{
  "num_attention_heads": 3,
  "hidden_act": "swiglu",
  "rope_theta": 10000.0,
  "rope_fraction": 1.0,
  "tie_word_embeddings": false,
  "init_std_o": 0.0,
  "train_tokens": 172500000,
  "dataset": "wikipedia_en"
}
MLP neurons of a small language model. Each row is named by its layer, matrix (gate and up: input weights) and neuron, and shows model dimensions 0-191. Each number is 500 + 25 x the weight over its row's rms, rounded and kept within 0 to 999. Numbers have three digits each. A neuron's up and down rows have the sign that makes its largest values positive.
Before each neuron's rows, "fires on" lists the tokens most often at its 100 highest values on Wikipedia text that the model never trained on. A number after a token or word is its count.

fires on: ";" 34, "0" 30, ")," 23, ":" 6, " –" 5
L3.gate161:506520537447521504494492494515509525584507511487522498487514487446521532498485512494477491514513478495508493500495552516500456496496482498460521502537503540558502473500544479466506490525534499487513514483514525482500510465511513533501572509465516440441515479548486539486482467507562420518495475451508495453531544520516483532500503505509465513484509473502567502527520487504490498507522483532498479475489521487482494506496509488485497483511497513517488486505501508519515469497483521467488492490492483462518505506454482490507460476510503539498507446486473492496522492498468499464
L3.up161:463517555450562487516484518520516538546522525502543521498473474490496549500499434491481457510519504519495481540472521506473456564492466528439506504507470502526546481491500475509500473498522510492556512475534509470494532492542514519485505488461544490451518471465505512498536450507506471498515500462485487484533484474477498494484515496496498503516527489469538469490527480510511517509461481520515483469519499491479496468479490498513513505501481471512473525513497506502536470487527482493496483480504512445503476520505478513510515500539492501495516482494452471498551498435504497470

fires on: "ond" 28, "5" 18, "2" 8, "7" 7, "ction" 5
L3.gate31:478520517497499536472503485519514518517503526526482478476486517504462501477495539478489506497532503515501486519521526475500545494552564516513470558488479521548566466479540459494462516485494488494456502497484512475497502470483507505469521506499451491460540518521491476516502520496514472478469526514495451488513467525529498463474499497491483506526500493488474489527516516503543521525504494523492513477514517488508476510466488524485473521505502455531523498461550523567479494532493479492499525510476503439490512546513523488498529469466497536516513462523461460479477473558472518473
L3.up31:471541484566515495498488493516539478539527531480513491472512466493505501480499515551513469479437506501486474522522489489496509524517545506523533465477462418496502500487510488507494461514526499534517493496508487460500532513545526525509559477456523474524507516548500472515529468486510492472538517517504472532501462493455464500502513462483491529485525524482488470481514514476511548515437511495548504482506511482473494482485511489472502470523489510516457504445520503510491475515471492488502483534511481526477509494501507523501562537501469492510489493531504486513507491476520484560

fires on: "ed" 22, "." 16, "et" 13, "C" 11, "2" 7, "en" 7
L3.gate140:497486503516473480483449488484490460502548520522504499520525515483499459489515536542488494503486533475472506488532483535489523463490493537524494491506477472513529509495537484524491559514497499501461505476540497490523523477474472532527513496468456545496511506539495478510488481488510500494537502501485481475475458463524498458503502496465504511495437522501429479495485502486546497484483513507477482520481513542503555531490520500452485523494497501516528439507540482490414496508480490503529510535476471505525489493487508484527501507465509440490491556513522457457511498477489497489
L3.up140:488513486516487489425447482490515500483463522523517474526514544479483490505501498506513494553496522526493484489419511558485477453486508499506497505511478500490516502530569536492513527471477513533506502513501472500512481487501487517484480511515487545560517503497519496542489538504469507516508458482492489514505530527495486527478504545474531517492448497501463489513507479519482494497510480463467564501475489478530474500469497527519491477481516493487479474510502499535494479527464491476534551525484521487449453507500507483455475552497473522504537485511471485503511496533451488463

fires on: "ain" 46, "ame" 18, "ile" 9, "aw" 5, "ied" 5, "ate" 4
L3.gate174:517491537547518502494504473486502470456526485478512521510489498464498475505474521503502479552495464515431508527535533460470510536487528484497488486524517555524517515495491529498496508495535463504515487494472537509505458488471496521500466483477502522487502523517486485547528488493510506441532467481531456519516492496567513511474486498496469489515538493488514485465502510542519507510508516467516502461536535462477437514502496480514492488479530457489504466510503481511487534556510481462477491501464526512495501570532493488441515489487508480462510493486480518543510524486463469505
L3.up174:533494522477504514511514479474494479507516490511506444481514467501525499550489527512540517509478483527528506504503507474500442476539465505439474446487539479463484493533492511487487478506537494521507519494469489473539473473521470432488544495537530470500511491483503530491456487492525492523501477470463502499524464543522507479499543508506496543536482540470495487474509494532509522505510467520518485463464521504478446571483509475500493484490488487544497491523499492499514488493492515474529507486511541474511487489484497529498513529480504514458531549442508501512500535459539528481

fires on: "1" 98
L3.gate99:501524491482467483489482529461531507525501538537550498556554500520483499460507503496504501512455442537478480524467462547478534490519476508499507503514533498537537489483476454496475476448494539493495506523481482511498477522488456521520481518539499529469476510483485505498505513508496502541509483463482512501469507493504466468479535509525536501477465476478483545499518542491495498526491485455526468494493513491478498505513507478519477543460495532557539509536563501504484493486504493513474482474508450536517476503483534487513520527531477501496502512478534533473544511492497459464
L3.up99:486499496502482523493517498514461528484489505505512526466504464519551501535534468500542523478480516499492481490546467513525533484551519489490539472537477522460499530452491498448491496493480539489486492509475521510511479518471503457501491476499508526499517453518476495504479493546452522490503496486502523497517473476504486514434477488508529513508517498484526445513512462510506502504482521490486476500509544512505462452493461513499511483496529530502465548517503468457510512457479493436504425476516483543539513504501471508502541491537472497521529561526500488533514481478518482507

fires on: "ed" 24, "ment" 20, "ad" 19, "ation" 12, "og" 11
L3.gate189:499536498454493514520498520484496485475491586537507542483488495495500491505502493523519541485483481475511540493525501523550523456480511476511507552498489569499507490497510448511496494510503466519504511499524519495477546504459516517465432496471489496504476544484465451447467471464531454503499532465520506485528492514476519500508462488486480465525470483499498522532498485513493490497496518497467481581534491528507528499506517494483489530486531512522509470499533480494507524502486497496501477477510484468563491499497511487510489503503515543521468453499490489488523499562478522520
L3.up189:506482440481470471535503519506465502484499540482489521474488503501495482525513485521543520521505463431471491497508497467538499485494506508510506482497519565499518463491471514476502496539468520521516536513512527447493532506514518504472456466460510495518488529489494445506501482441519509497517535438515517508525450491482541502492462535473501507505516514487505528496444501513485473520488516490477449514532511517523510487509487516487525560501521483513451478488477444501523497509460505505492479509493543444540494517525505482523499557481502530503481475472486518487505492516504510541

fires on: "ar" 24, "b" 13, "qu" 12, "per" 11, "ab" 8, "c" 8
L4.gate71:526498476504510520488489515494511478493510500518473448474515539524502512487487536536526457480489515503565484520497473489497470474530523493537514517515495511469473487496499487485412470549510475473438491505489506510459503506502506470489522542503513473519525485512483464515479501507495478531488519479516501486524460482532525492552497507523482492465499514436490469529540520480557505474500502467525502473463510525475519546510493482517540496457545481495487495478514501513467492504470451458498534510433512487504502486470493486449537530508515519517496525480524497500476498486504546488
L4.up71:536526461514508502445488499528490460525491474483529495529482516540522491521521497485488497500519458517496526475447494493518486511498513505521460491476481478489450444523485529509488520521508469497500478476496495528497487498506481531457565511521483472530491552483522465495509501533492503514525545528511498500518561478457566483523539540477502510482458482548462472511442512490515489498476520443510479529523488496494510516512509517504523503472490471520481489475448496491487519534528493563481507497471527505473484481502510515512478480463511466502487511486484514492480535440501512518

fires on: "ol" 23, "n" 16, "ral" 11, "al" 10, " Ind" 8, "ther" 7
L4.gate186:443468489491487540488511490441556515502493516475474471529497525511465555496534549525469468527519438528473528500526506499542508504525484494487508489503471507575515503478541501476485502541510497497501498486511517487493468505489467513504508508459508526521505512525503475501488521515494509498500488502505508517469526491552432483495513483530479527513473511517481433552501529507508495505517510482472492496532520535512496510470556475516494523532484457503458514521491457493513453491464494544528542501502497473498500509488521473494453543480503542524502470503502508499497518483471467505
L4.up186:505462506502465505490494500506498469517483478526495519454508468527456468506490507518486518529483511508479541496467518517509489474540505518483505468433491531533491496507564485475486448514512510503531521468529489460515486523510478511507511510461514453469491501520482512525499513450507496550516513489513537497517484477464474503560530468489501466474519482476527484516527539507461526513494542512487527501474505501497479533487524475503516551493489542472515497517529455474494478512507500480485538495523516497512458542484476514456484522510522555477524525506503467459501526440513440488

fires on: "ward" 13, "g" 12, "iv" 10, "." 8, "in" 7, "iam" 7
L5.gate162:547503482488512494497474521506506528534507509471506529519480475531541516496474511516494507480502518505510492534483550513561510446477490521507487492529466505528465471550485541538491486493494465501491522490521476501515512529457490499494547534470488495450529513520493492565517475514500448494501524497514522461478506515501497461509480531487478473493482461516462513520486518446499487473467497505465539524504473483510500519520520494529456526506444505501510483439575489545480497531512478535507528509514505514480476452495472472529509490499530528494490522451510454500508513483488501510
L5.up162:531490497530496519451462490488528496542540471522500488512488479504498518460466536484490479475516545523544489493524505528487488493474525502498499494499506476521448520502495533506567490484493497501504522443511477522528506493458480530497505506493487478473517501537487488500521519519481521451521505489487480518506533476520529526476515474514521550485482418468495455519514492485555480473502484498492520495493508465515520503471460496515525532512495475518511522470483514529535510524496436554523483519462502547465500487489504550484459501469526504494492491470472484511479575480495493512